{"n_layer": 26, "d_model": 192, "n_head": 3, "n_kv_head": 1, "head_dim": 64, "d_mlp": 768, "vocab_size": 2048, "activation": "tanh_gelu", "norm": "rmsnorm", "norm_place": "pre", "norm_eps": 1e-06, "positions": "rope", "rope_base": 10000.0, "rope_fraction": 1.0, "qk_norm": false, "attn_scale": 0.125, "bias": "none", "tie_embeddings": true, "parallel_block": false, "init": "orth", "init_std_qkv": 0.0468, "init_std_o": 0.00649, "init_std_up": 0.0468, "init_std_down": 0.00325, "init_out_by_depth": true, "optimizer": "cautious_adamw", "lr": 0.00192, "beta1": 0.95, "beta2": 0.98, "weight_decay": 0.16, "lr_head": 0.0118, "grad_clip": 2.0, "warmup_steps": 207, "schedule": "wsd", "decay_fraction": 0.672, "decay_shape": "linear", "final_lr_fraction": 0.0, "batch_tokens": 131072, "seq_len": 128, "doc_mask": true, "train_tokens": 641800000, "steps": 4897, "dataset": "wikipedia_en"}
MLP neurons of a small language model. Each row is named by its layer, matrix (up: input weights) and neuron, and shows model dimensions 0-191. Each number is 128 + 24 x the weight over its row's rms, rounded and kept within 0 to 255. Numbers have three digits each.
After each neuron's rows, "fires on" lists the tokens most often at its 100 highest values on Wikipedia text that the model never trained on.

L11.up731:137105110128154114088155133135191089163116134143110082153120108125110152120140108140109135119148102129102130145087094134161122164139135114131083173141164122116101199130117130145121136132147141143118147159098158154115126139154097122071156114126125117142114140127117134146119127140124134138132087112176107137087179147115161141174115131116104168098137157134114113133164134124109120142115136148082098132115166132123103091111095152108119118184146140130114125144136086096101144160156148154124135131115157100127063130128106090173111175148132148150170153142126186119130122135125115154
fires on: "al", " Roman", "et", "man", "ly"

L17.up358:172111122124136135076099126116141128143185122121129105135121074138127108122117158077129152124119134141117074127146104135168131139121092147174142146115123144177134149114131114164094152142104113135106128143152107134137129131157113128149101090127090116136146152151136137128144101151127119157045168098130133099114149085175151083110149155121142121133094137112150147122116173108106128130119144146154168134104117138091104160108123135091137124125111149139170061138152101169140114139132153138143146138149145196132126112138110131125104160189138158138123121103087130123113132145113085109
fires on: " (", "er", "y", "hi", "um", "\n"

L5.up158:199082130144147149113135113128131121117114131117105136134105142156139127112117074120164105141098064102143124159145116142115127133125101123150121154125154139144113149131143128128127104084128130103163162108123118154170159083136113138119107127121101148140162131143086085093131138168162116128120145089147176118117131154118096118092108121137106096118081182116131088134091079119111131128084132136151099109141138127126131126113139152180111153155121132109149117120123143127163145183136095084190128135126168148113078118156141117131118158134158141129122177099107086151128091139111135132
fires on: "el", "al", "y", "r", "ar"

L10.up725:143095120136155104142146144100166133113156135150131094154119102142147118119115163102111130126154144112125139164106105123124143150125112163127117155084090085125121125094126117089108083146110116153127124157145108176071114121160117128112107134155106117143137115139115145139133113121177142142158134153134132117146142150139134124103104135115109121109114154117138049158138131105071157154106124127112123088105134099153179060131144096104137157135126159138134137142149076140123122132094094138144180089136127113133143099157125136114052087140147098131110156122142152085133077123113159132
fires on: ",", "==", " and", " of", "==="

L5.up330:133112121128147126113130119115145098123175118101077152159105177158095113187177075127139160091121128130110159118090150103124133146101106123148132126111129142168110154140128139155125129123123114097106166145169093155100107086133105092139114145119106124128146123090093124129142109152133149138141144090087113174139131145126120131092091171123141155144116124136119148194120133109066146117106145090117126152101096128099106095097090096107111101123129129172183097122139116143123150142121149149147158097111093103118118135147115162168156122134133132158105133151124092119119113099116144162
fires on: "s", "d", "n", "ce", "re", "all"

L20.up276:178148110112098096146140166106138081111116122101084154143124119172120085148129130142174122146137122106080133129089119172164145125056123136175130124127108129132093142106113161132125124129134121174117142146153141144129125107139120129141125166121113104175143117110137119166144098174152144111130179103172152154132144133117132148119135124115142129144148166136084100127133145158106170137130142133104110161099157148104142157126060107171106146093159133180139116152123095209110153114136146106129152108158158108123124119142101107145125134129144126142163120123108111132134122156125152134
fires on: " a", "ed", "s", "ted", " very", "d"

L23.up415:147104111160087118074103127049119151106185170147112115174132132121140121152116114131174171089116132156141129116155115093153125134102095148132149140113142130130179193122122101109104149130151146127086083125173133153160109087145133110105128090139119146131107109130109125118141130156139124167121191106116151126135138117106156125122121091118099165160116125144119131119195136099120149153102116149149103116091146126147087159114127175144125108137121113136132106123112089134103086149129105144133133157164136113097118096156107119152134160115171116116114120128131130123103096152127136129
fires on: " |", " ex", "e", "t", "te", " "

L8.up445:124101116134108090109074130086151160088126155140112126101123119107158153093118117133089128117122139069113072167128144140140108127125142102153159143074106116181112144145128099143139173112099138125146124187158126115133144113120119104124130114149101144122139156138135099117080136129165154128156150144137131136132125123128111136119138179135118116131130135130099144124153122135122149120131137109160063130104134111095114111121124137109071107132132157106106123143133152136071074169090151172128129141160168112142128113147152153114151126139134141090056111104141162083157122142107161148
fires on: "y", "ha", "ed", "ate", "in"

L16.up52:094101083183151105134157079122129126161150109134110098116095101129129088112139117093104126154137139098121177121118112163109155111145126101092115117159129134124135166109103107113086113165114098118136118131085108115154110141121135062104131152097154105108088114161098141115127129121149127151122185095115115124139130077129146121149099133148161128130132097114166140143124134066077113083112102140126156118133154112127091120109130142111156118125097118141167125140115134170090103095147133149122133100128193116139112136114122140121165149156100143148105136140123179142151106144158165117
fires on: "b", "ite", "bu", "ma", "w", "le"

L16.up665:168136099124126105135117148115188110103158129152135108114114153103136138146159088136128106167100093114140126152141141133116113150098117121147148131140136138140167134119131092115139159138068105123150121095150141179120184127153146131098095134125104118179094100166144118153126106097138104138098112130118111105105143177130118080090105120131091109080155183120145125129127119135115090145081150163139141108106109090172139105148111163129128117110160121155117127122085128140143132168101146121150184109154099135124154125153130089075096144149133110161129101103141126146121129160116103158
fires on: "ro", " And", "re", "o", "lo", "er"

L8.up425:124106084143136106106080110068090170125139150109122097144124126140136054112143130111108123086117126110130123133134103153132127148135097147148123150120121158144120106180125174129127122155134110173125164104151099105127118118147099148115156129113124146184134144152123107128152123155104106157099163116135098119136116141126127101137108136112150159152124166124160079166157120102068155130164121122127090114096103120106143097106113093122143102112146153147120102140119134137133142124133150174150115152134118042158128142116135126137196130141182105138115138094136114083130116103148125143
fires on: "d", "s", "ct", "st", "mp", "al"

L10.up286:115127104121101065150101136126108110113157140116132146111129125114131137159148104123112165139114170147094099135147125127150126127129082105124192161117100136170180128103144124121150186092082133096136136099161111123104157122177134104113096138130096147141147112110170149115137132159103138141139147173125147121161130139167116142112119127136098113168094130117139121098161113105113133114131142135138139081141113094143143155101140116112117115112165162122136084125128083124099091120166107166077140109156161127125118123120144108140128118144170131154096187116157095105134134132174117075
fires on: "s", "i", "u", "ri", "cu"

L5.up312:134166109076126117090112116118145125165159085153106137147119133170123069108172123161164157149098097143119180137139117137125128135120124157139158120109135128093116160105112089107131128178081140116113114135135121120111124119154134113135131071141132127115119134131139155104109152097176164143134185135135105118127134131146120103140120104131137140097093097133174114129106140132098096134106158121135123129144159148101168099135149138133128081142143157140169086113119130132093081174093130114084106120130168120161112160156122123124172129138109103138120144124073118127089065140152142130
fires on: "n", "le", "lo", "ut", "e"

L11.up0:153113128144086147145171136110144070118183093118102131164100124125135118123096113101145129119116142128109135125141060126107109137128108122151138121108149157189093113108113136070120125119108135143091153119117165121125117134171094072101177175163104159127159152138143117140095115117139135151169112077125113106162153135163138163104098146107112084138097130134143123122110162134096110121075125139140153155131124109116114125145071146157156114143132124119159116131114115147120113084120136176126123120104131103102132114138116143134122137120176144088105092118130111102109145175156116118
fires on: "s", "c", ":", "pe", "t"

L16.up293:136129096117135137161140148142106152154142091103129154140087150121133180097112167109126144171131166109142084115110127111132096140105139158151099117079139163163113213114149103157113123130153109155135145112110118129140149122155143107135136139179118130155140127129137162120086147116139176136130155164107176150163153134096136141134111125095112104150126118132104151112191164128127127150134084146116137184109140126158123149121116136135156136116118175116132106132121127162130122133154105105196167121162145102122095129132134072140125165133124134101092160083123106138112118111115121131
fires on: "ed", "en", "if", "al", "t"

L18.up635:151095118109146091147151134091152122130128118119115103151090136159136148127133110153090136134115125129085151129117101120129111159131104176122152156145100108114123086056113132105152123067091094091155146127212160128107105124107127092130168183121114100138117111109165124114104146135118112165139146139136138147136128121149143128209102123138122145137129104127102141147102121139152165140127118135158136105107129156157113138074112172151140153127134160143110114137155104096134096142153143134103126131158130143140140133171117106132098114167149187124099127156153118109106138114119108166
fires on: "n", "ra", "vo", "us", "w", " ca"

L18.up554:144146111119187140136136105101151128112116106137128162156139118132099140144132127119127144115146175152123146148136160131143108134133118135119125146075136098085139164144101093133117123107090090143097179122116134144095106138168102138117160123144117124148107171152125100126103146144155109162123124132154139146152125169114124114131126115104114103148118145122170112162137151129142067138118141180110102128145133111116173085114171101163144119099090139131129128205132147121114138115158136174160100107134141170125078099133108116159185099117092141148166126150114085091147146156160110143
fires on: "-", " m", " \"", " A", "M"

L20.up708:123109152159154163155114134082153110118153123082095146155120099159103150146143109136122100159125115149107120111141105174102137155105136144153098153160180111114127126116083153093109140104102134132136183153106174112130140163175128166098146109135114109149130102119139117107141139116093132143093116153131133144145130191100092121125136105147093160116146119154144109182130156158127109148069143170145153115129145117122143103126156101101139166134138131132130138129125114157104160136157081146147096138139126077115076115143144133153123164139132130172136142126141131081141131148150171165
fires on: " m", " ", " of", " \"", "le", "f"

L16.up354:147091137100109122123182143123166162108152103135087104141097101131131131165132143075152131112095087127111103131144121101175100160130128141116162154099131135149124102171116119115132155081118117171149145131121114179139136117118135112143125136110097107117120119155166172108148093117150093126129130108122132128171140126099169140108087138128131175138124156133136144157170156137191118122123110116140104085100119100154108155095123131151128131140146145120127095166122107165123092179133146121136186113113170129154138124148132138174073152174118164154116149097113133141125156124114127134
fires on: "hi", "er", " on", "ar", " the", "ul"

L10.up738:154144164128136103075129132118163079126145130063140130095149090141140108122126154104089139157144093124172135127142133143128113134151112114167114140094150158136180125122100132132137142153117094086148172199115100144130124119154130107132113136142131108149109105098146137137158100125129138146120127145150127120091127117160183113171119097114105111139125127119150137102121110116116057129084118153112108080115130109161138101125149105123139111147141147145099155136162129141133111176133124158106112096184114145119137131139130119129087100143162175130091150122143092101100135174139161089
fires on: "in", "o", "der", "ri", "min", "im"

L8.up5:131107110145159149106133102101096149121122182117130111150121158095092151109116112143136068136093144124153157144110128094079094111124153100154125144128147128133166094126079141129100118127135133094103169142140131163181121120136100130086122151118126165142119124184104111109150162111157151158091113085153110153176129155124140099075161171134147094129152153140125122116157125116113109169116138137134091111163153089134111119088103132156119126129106156125144156123103131146113160154133137088159145110180152113163101104153143148117133117149118119125148147147130153122181091147138129134
fires on: "e", "el", "y", "k"

L10.up398:132115098139182138148082110069098118101129113083115094113071140130126111125081170131116125137138140077088154127143152192088129107133107136169113123107173136147130144121066131103110129137103094140097148142163123117159148088130129133154155135096146158151101146143144124099152126143139116129150138138102143105145131112125135145147121157160147130149130144130172127174101147137129125137150118121097138093116150103100106150133105110108126077125126107129183106177120120142147109074107110167085106137128135122123143139108133158151151189139130112123161155115124093147149124130111115108
fires on: "le", "b", "c", "ual", "ting", "um"

L8.up764:147178116144141136084135101111150120116158163126097115169120133130126065150160115094174094137124118099122145133120121115104130167117110109178134151093163190161141110120132105113117101167149130097123138184103154172130113134100107128089104127166086128133088156174123117136114104131145120137146158117150114085121132141163154107118129096112153139144124134134174114098161142111092111126069128113163103116124127107138094115123123160146146116137154139168127140106157119121137140130131096145136137112111106109135113158136111146155112171143119162140130092098139093082125175131117109078
fires on: "min", "c", "bu", "id", "ri", "s"

L11.up457:132129098115133147159157148142124139106173145137129113089096095134085085116155118139101112123138104170116129161122130120142146142112148126137145127149119138129150121172150117070138132148139120113129142130132094162130182144148140084117154144187160131137108126108104134088129116063149149142114120095136105179132153117091123121178134166137151130174086152147079149109128104093118146106095121118166154136102128115116122099119145180165122079150156111142164097121149114129113144146168095162115162111129127087120155142085105117120119171146143152119143116113108108110132116168139145093
fires on: "s", "e", "ies", "es", "i", "ar"

L4.up396:130109113127120150088081159118138117105144120133149145162145143145128117169175120125157110147104165135142122121111110117177073119098136141125107126143129175116143132169139134136172131100128135144077144145129129160107128129137105113112126122106147087143164117142137140090141153087125136140133125152168164104177137100119095130133136152120153139159119124154115104106145125143129131128083126157076135134072102140143141095142152103172130090138142161101116079097132117139155142124125097143179186093148143191173123109141087157143142122122113119118157104118114095074147107154140132109
fires on: "e", "a", "k", "s", "ed", "on"

L11.up552:143120093127120143109149117104100078108120103101139094109123115124147087125128156141139114126119131125097085145135101155124112080178127131183150142094112148100161114102140102134105191093114122131130127176146162159101161126135112146129116153146109109147125148127091139126084139175158141135144076119125102134111165157144149109105130106132112125139129120118123099139150147121115114150078120176110160099092130161104113097128101141107124110131116144100159095169077118153139110127170125128102134124136108146133137148134193171160123133154127141185132131152115071121097135116142109161
fires on: "ight", " of", "ven", " two", "en"

L10.up187:177127120112136097130093119124129129116183090130104096177114101148125084145086132094120147152097122112109098121151095137115186166114086110124135133132127126133131146110153083106133122126111133103115176177117109107091147117179144111098158140092154121129129115119120161118112104146152124131097130127135110132143161136142115144132114118152149125170132110194116092128122119154118151150093095131114119131103134142137146121147103129108127154138128112164178123125089142114147121145075117121099173084166159101132117099120102095100095153141137122111073119134117145142182177122169123138
fires on: "er", "n", "c", "ite", "ad"

L11.up741:103124114114136082146101111136177138138092098091068120168105094155126098146138104122116074188157120126117149156152132119156087153136106117102089173110142106126144142141125085105121122107143128155129162129138159144135107111144124108151094132166134144160081127131139133088102115161175138168091158122118147116138130121129094110115123109115135079113081138100137103131139144184139160149133112121090109076105116118117116129135144131083102126125112112111095145156134135168100099120120152163155115125122169128149144151126103078115120145125147116160126116133128119132137162121163072129
fires on: "ra", " Bra", "la", "tra", "ga", "li"

L8.up681:158095110126178138093169152113152115134169087113142138140136156114125131123107101115141117172128092088107132130122132201144120110097118151133117131142158131109115120133112108107101145141147153132092119134137131121117161092156085130136116143138147148119134122094061125091144108119091129131142182108115109189150156111141124151144092130114159091122135106129109117138121083159109094130108130138156112086111145128138088142111150114157091101112147129149112138130132138177117139150130125100205161113161122122079111137134163125135173103117150173101137106136091107119136093158107118116
fires on: "ed", "s", "est", "land", "ot"

L16.up611:185143131167176133162154124143153132091111112071102094115104099124144165127142096140127142097143119136097124135137125149138110142109117105139163135116108132126151170119114134171119124132140114143101149127185105121147118158127076141113129169109098166107162123142140159145106123096098131161116130078127126118072137133106125120099062098152098154143138147153151117117110154127108150170110153136154135125131148147116170106109170118156130166113160167123121102136152087125167159114129115135086179093123151134143112127122092128134119150131131156142152110095150079133103143139131097091
fires on: " a", "br", "am", "id"

L5.up266:152087164112115145138104127140107096123131090148109136136128109161102078142120120129128163144111081121109107154138150098158133133136065154153135116131120101127131182078141117138122127136155145119141145120147157149129165121131137115118114121125123092115149122144117131107118145142166103132128101074134190142118113112169116129114115113118182100125170164137130115118118148095066069128141122120151112141124133109119127116140193115076162137109140181112158118069161159145095130149104099127143113135133216146138101102116108105105132114139140129120140124104095143121138117145132112133
fires on: "ci", "n", "al", "or", "on", " held"

L16.up5:115133128095141106119116149095165129135155114150143130113102118129161071135157124106108139133129100122106125147095139129138104134151078117157131147098087099156139129150132135093078117131106106170135119110181137138128089077112145073088130129141133152142117112130148112140103115134196147130132157113168116092087122136141151132135114110176149120106110163134120088129111116126096136098124130160112123131093120099171155097125122135155182108100137162129120079127159064144119147127126136118116109120152174133100134134141167134131159167170137154078126079104135121118107117106143095123
fires on: " la", "lo", " con", "la", " fa"

L4.up548:153126114122135108064148165123160110141149084120136098147122109127102173139130117096149155092109145111136134155122114105124118133102102130143137149111141150117121183129133147134123166117120086116140136151100174137104152155126151115122185169113107129132151060126103131157160126168159105138125105169096106109116131126135127079157134101132141138170107117094147076137155133109124135153124107139150130062106105154104144133109163141130125111113097141117132125141105158140165108158110097127177177160148079118145091124139136118161122113125127146155129146107120112141160135145193149159
fires on: "ur", "er", "en", "o", "I", "00"

L5.up315:184112136134135079113148138131163106122128158137121137132133153086174082114109097148174143117137108124092128154098138125157075142127140130156154111111152130144135134135112127118112103114108101110140152158121147151144158100179171137170129141183132140121141129140125112087152163128126156125157103133066159133101122058137141113146098126142117124127121129110119121126115135122114134132122130129134101099164115126185079105155173151112122144117154143151140140112156062132086114146133092173097127131119125116071114121151168134123145118148170089122152114149144116162127168152125118144
fires on: "al", "ta", "o", "le", "uck", "e"

L10.up390:143068160134138114120123137147143118151107099097127138143123160101132135146173082107102129163096112178052097120135118135121136150100106133126187113113100101151125137147121146107136130119108094103116118138145182142133124073126099111132114138193137123139114116133107121118136179113191160136103169099109107100139150120155118113126092104121158154147122106098108141120083179103143116137103133109142140107111129130114148103143173146131126131155122160115143130109090121097133088165123143147135133123134151122152101128142116120140138175174151105117090103093087109095123122168130110134
fires on: "b", "n", "e", "re"

L3.up83:116111121148128123118148095166128134129134159093121087137124146141102135165126142103124133097119143123123145126114133156144080150069129154178129083121147145136150172153096123131104143148137091135125155188147178127148121099156105128084142163170141107151144102121126130128157145117131141140131096170119150132176131123094150113127062128179156083163115145141101140120117161125127138145127141166096161144140117107095112074099090103137150104125130135144168115161146125139113123142142113117122093124120148069144092133121139106144148096159128136114096112083099092129086144163129131141
fires on: "en", "j", "te", "ive", "u", "ö"

L10.up33:118138089150145134128149129170142077153099101158129142121153125107104097155101092123123145147084136118116129143113077154131134138136128127127085140146153099116136153157141138127126122130128106102124129119131075196153154075121080119151149163174120168175108140085123133122145057156138163167168184139180107154142158100132164110142111154123164094110140135108115145079117127094106100125151128135125117129106131116122119113119143160150108139114108123152158093136135100125089130137124099128109139077139144134112125133130117143145122157161101155100096124097105126155107129113110109100
fires on: "s", "is", "e", "ed", "ri"

L4.up32:112154141090093119136122104124123121129181102122104045113160120098141119136137125136155107145102133106085127134117131102164151165097079097137139129087091149152192143142120118085078127104103112137110154127181092132142148140108097141150132103108141111131108134098103106120116126138121143115141126127125142104148140129161163128116131125122121079141105168153122109131108113144130128147110107149130115076113135171147119133122118095160172153137155153108134109146133070159083149108102158178117158135109123124163088132140111145121140107152119170139135138102107078088133116133122171116
fires on: "ar", " place", "en", "g", "pen", "ter"

L20.up242:129106104138181150107120114141115098118111123139121106121104109168146146122110090161112120112113108078116168175127126150157075159128073117131137084116108173112144146124118128110128119127096040143137123118114175140108141120151092136135101189141090108154113137090116126132100109093152112150134132120159141150139122135124103165185112105137119141128126121137114136111121162147106156175121080166145121128108146161100171100100135096119111133123138109163132142149139145130141135140174091093116103113163128131149139142141128122156151157151111158102126158107092092092101134132110124151
fires on: " Da", " D", " T", " Na", " Je"

L4.up450:154133166116100102104122132138138125136148075136148103125126088140111121151127106114108115145118144130114113121138141113157099127091163109124189152115165119137157110115138098151102137068125119109086190109116129123110146130140126125162115115128132129152127126112137132123151121134124142144155165104179103098166143128172149153148139120176110123132138101125143162193160135136160121093088110138133109110121107128145135163188133070089167110114164121107115112126124055147128096100160091108116151137119154082123132076128151148141114127129125158128154118124105139144126136120157084088
fires on: "u", "s", "qua", "b", "fa", "r"

L5.up687:097108138118150102087126157072155123122118121139122134148123105131115127122160137138157118124119122071136141148112126097173146133097126150103184141114101112101131175088131131100120154121131105137138128144125149150141127131151139121147152178105111119149122154169160104154134092124132161130144132129129110133096107169154144065145149164115129134147147128153122140177102112076162129108118096129102134098117141150127080132132086159141106133107178142147176123170156134099119158144131097138133156086148094132152114105177151081127154142148116139131113142112168133073084086140148135141
fires on: "ur", "ha", "a", "the", "art", "ap"

L5.up737:140175113103106154157164122127129107098132121137096130175130080126127134140177113145147152151119107116117122123134134131134140110087117112138193104126125112119147133134132101083131162120116102146136116121128098125160166095153114115114110114101143144149145090156124145114139131130157131110138150123128136137102114140162187131131114165079128126131139138102170090180147121121115121090113153132140142108088137144183159149116164125160150092124104104109136110121084143155073128119063142128120181091135128167151092127164140107115121168150124124163097110148099068099118156127114113144
fires on: "ri", "re", "s", "or", "o"

L12.up81:132139146132130098108172119100135101125108136108116124121104081088078103097158156170100098129091132099145180171119135110142114134127133093133120147141120094107130126152107102077145130133084091192114096141156137135100115124096155110121200127135163126171041115111131136105112107176129177139149155105105109122116132140127132109117116111185114111128097133153144149142130128143080137155142159150094131133117103088098126136127139144116118100112098108133110143110162107144080110131136123124116138130119136127136127145141144166127155128100122106123137117089123142114109099129119071137
fires on: " la", "la", "ra", "s", "ca", "ga"

L8.up48:121115091099145121158171148089135152150137109113088095089101142138149133122128118129160119103120149174159130136098142120114158105100133165125113165087179105128156123145154124148119091127126109125097139157170141135139121152174126139122156152122110136135138148121111131104073129154125164159089157145151160141120159165146129110158124146119115102127141138156094111117103094120104110137142147150163100147137148131130137093101099154132178168097158165140140110160098138128120111123133143108144122134187150149108150145143172065103077151098111128166130139098121110114137136105188105112
fires on: "t", "ite", "ed", "d", "E", "tor"

L11.up364:154118109174133116168156100162109153107159125115111139183092137132124147153150129124114117146113151112130109146136125153125117133091148127128149135134116088138148121114147122129114117129163135130104123144141155130110130169157112141144129126124137115172130136137111180121143136136152164139143113167142150140134161118145136140137107113118110124178133185170130094172113094086134095142154139147175117103137140100154125079118123120127121096110137147119145105135131142161085130160116131156219144047112123127110124154105164144115099105152154115186136157118150114183115133148154182135
fires on: " of", "o", "im", "ton", " and", "x"

L11.up271:149129066099118131132131116086142107103124117111110136131146117122122095116138146117138130154091102133120161137140133142134130114134105099175111153150101099088136176124106092136102152112122104145155146148138158149115145136104096111109161147109110163142099152165108102096105108175135107156135116141145134119134137112134154073119125131132078133140134129076124080095130149103146193151117096176176109060116118114114090117157086114094187090142142125117142118156137137125137112174126108124172135153162126113142131115134193145128111123147139111158120101102126131100148127139151141132
fires on: "ten", "ight", "our", "ty", "en", "w"

L5.up114:123111117118144119103118158116134144130126128151119126124118098157177144128107133148193137155165106142109107144082123116123163144116134111139111116165116127110123120151076101134118126148123107163154192117122095169145112103161106126121136121122119147136116147184099123087100112122145121139124174139136147088087153174168101101086126139120154131151172130129219135150140141099144152163107146139139113155096118125130139140089164132096130077103148130144144144128173108161148150146153142116117187133126131114150139100124123177096136168117131105152121112138115121121139088142156153118
fires on: "ab", "ib", "ar", "ev", "ion"

L23.up689:165111143113142134103110133090158140151109112110117134156122129118127104110139113108103150105161160136137144121117108127115143159112127092092112135138145182066123118088111143104135163096060071140157133160159126127101116097153118105133169140136157119156124124102160116165153124146141109131104149102139125145108155177113124116165110087136103106124149123121116106153107119098108108123119130116094098111142132115134111129126114122180145108158104107137158082176161103133069116137158127125134101106124101123131124107148111157126162062139138157094096139187117131097084111161129100131
fires on: " Ma", "-", " A", "\n", "ta"

L10.up620:119125125105158158121121164132104135161158138135076109145135125123122130153136120141141125119137099108099149119105108143085109180118105126136146129155110132130123184142110115104133156142165141143107161145140153166142141117114090116114150189160132143125126142149112130107140134076103159167103108147102134153137141114141131110116140141138138155097092156134166103122137129151129132090082116139163112123139146079153114034121160146123127120089158132146139080138144159123162105151134119127118111093108163106092147125182105160160160168154131154150118153142173079090153120143117127120
fires on: "s", "ist", "n"

L10.up645:163102145115125122110091148139173154103134118117125136159159131125125094121120137113129139091088133106111126132116105108145129153130122152163137093123146152127114145099134094112115162160129152138062136136095130155086133167147067082107142093157113146157159137143130098126080135152106165151135165145136101142126172107118150134107111132129123148105127169127139129178189170111094137105118139142151121129131161101143134147127123167126144120140163142126115094141108108157147139170169130125154160127091147096123095087133153133093158159113156148134135187154120160092100119096136150100
fires on: "ce", "et", " of", "al", "amp", "ec"

L8.up588:136106108123124117136133099125132069116125117122121060127108056106137131139148152076120112133114163128108096130112118149114166121166083102128131159145156135070127126123136136167149158092133059126135179121141144149132128129156101130132109137128074119125146110147102149130101131139145138131144121103137092106115158152149150122129128071181189096119137118144131128128142130154109131149125154171112125112123147130112109130110135117156121187155133126115146115125131112155134098151155128087099103128156134110093174093103121126099119126120119167128113090113145144134095082147153122074
fires on: "er", "or", "ing", "ed", "d", "ist"

L5.up276:154126136117178116125167124168153146117172150112117114151104162147112092128132153087114167140164114151064135115113072174110093173128145148134143097146153150131133198103088124117112092109135147090150141135109110178141110150104101112141165108142126092125112160160084078116126160163123103139148128127134129174159141096148110132123114149113125095127101115139116110115141126102137115142115146146109117144164124127154108152120112090156141106143163158108157108130148094154180094135104119153117119107123161109146150082140137132155141155171108121133127116108107116123135153122155129147
fires on: "ish", "un", "on", "ul", "u", "man"

L5.up3:156146134110121141142150123132143136107130108128106106135112121134122146138112111122104147124136104114102125163138150137177139130095086163138132134100148131122136149166120168084141140182160093133090192173112155127099127128087124137108140133126132119157106115151099089129159101134155144140163106143131148112103147141162136071091160096132118100156154108138093141145112147103188132074126114128133112086129117131139168165146127161149069129152139192156143162116123113140138125116143088098166127142105105105179098091126137126125122126159138157149132154131109123137069097132143119108
fires on: "re", " world", "chi", "en", "er", " year"

L4.up463:124121138142149156117155142121101088118097131129123148114138134142125127123134115123113140145117119131079099193093167116118158138116126142140149151148127112110123159140093154145130091144104125113182129129123130182138154112120130129111128109110125130168119137185103124163149152181111117183122150103144143147117174121140101107122088136138127140101092091135125070125077107131085084129119120136149117140139170087111161141116160143116192121118125139107149131173106112141108115115151088142162147114155172120156070097143100074141128110134116130137147100126122122132082104117133168099
fires on: "a", "p", "is", "al", "n"

L5.up724:138100092095111107130157134130139127096144096146110115151109121128155130155130119148137166150133083118072146140073129129106118140119113129139173128149146096150129192094128155073102154132113145121143099126074139137120123119116069086119148167141141108132150125106104083094141150102162101105140117131105162155127162112117107104097133146111155120130134109100145129187126108106166118125116145124118082151106149113133107118126101134105175097143149156165169112125139111131103123147103142080146159150087145127155150121119122090083166098145115109146156132099102138124106151150135132168
fires on: "man", "all", "on", "ay", "ir", "my"

L11.up297:130137097129121140154119173078095152155128121126135118144127106137089111158151122157149143098124163114122116132108140128132117128135141144111138146149098148108142173171113128113108147117088121152116123146154105142139118146143105117095136161180130105138120153176120121125140130085114150143140138153145093158139131121175121091131152143142183141157143161157164141112083131132109093133093135110130133085072111061163134080113116111126151083181129145141107097139102078149174112126138151113136134149148136165147140147153129147148110148133095115142130086101100087078149152163158132129
fires on: "ist", "s", "on", "nd"

L3.up451:147087119140133126135114160159142076112123142145116117099142119134136141168142099129112116132113169147108123108129109139148121119110152086141084105105153124129152143090159146109093164093071066125155138120108127123134139110122136121152094155108140123107143184150104109130117146126116099142132099086125118115098145153170130107136123109176175106094138146116149122140147147095108128134113084174111136100085154113106111068135113109105123150130154130154127091088114087145158127118100183156154099134159128130102130131124154120135120097156117193130110125131142147126118158188124130166
fires on: "ive", "or", "y", "r", "ing"

L3.up171:129117115159133093132115107103173131120152110147110111151149087114102105127132148126176125129135086110125118150089083110160138153139113140138158111127122127189147147116143106131110169149158101120152123158126121144111121108156107110113136122155131086181104169145100117090071140159174159152098134146122130138180134083150133131119131127124131139139114086106151134151156160092094133097132135140163061135122122145126135083172119108104151091117155141117101127140146103158115150159088123131126104126164178113093174097118143152146128141124160138104120157129106127109109130130186138124
fires on: "y", "N", "ed", "ry", "ri", "vi"

L17.up86:117151119110082073100100157118136090059099065129112131122093119144152112171117098153080138107103154129101126147149144105094104143144114164116149117145120176126135171074138124154148117104117118122111127134099129147123129085154146145104092132166125132155122153143142116107148131103140120121106134122119093144087157109147159124138104118104152145119131112152120107128099129104162153101149161175109119110163118105144154155122129101117157148115157142122169142114082168115129098139092086135132135091138162111113144099192139140136101124155124135136087134145110118106153093136153137163
fires on: "c", "ic", "b", "ac"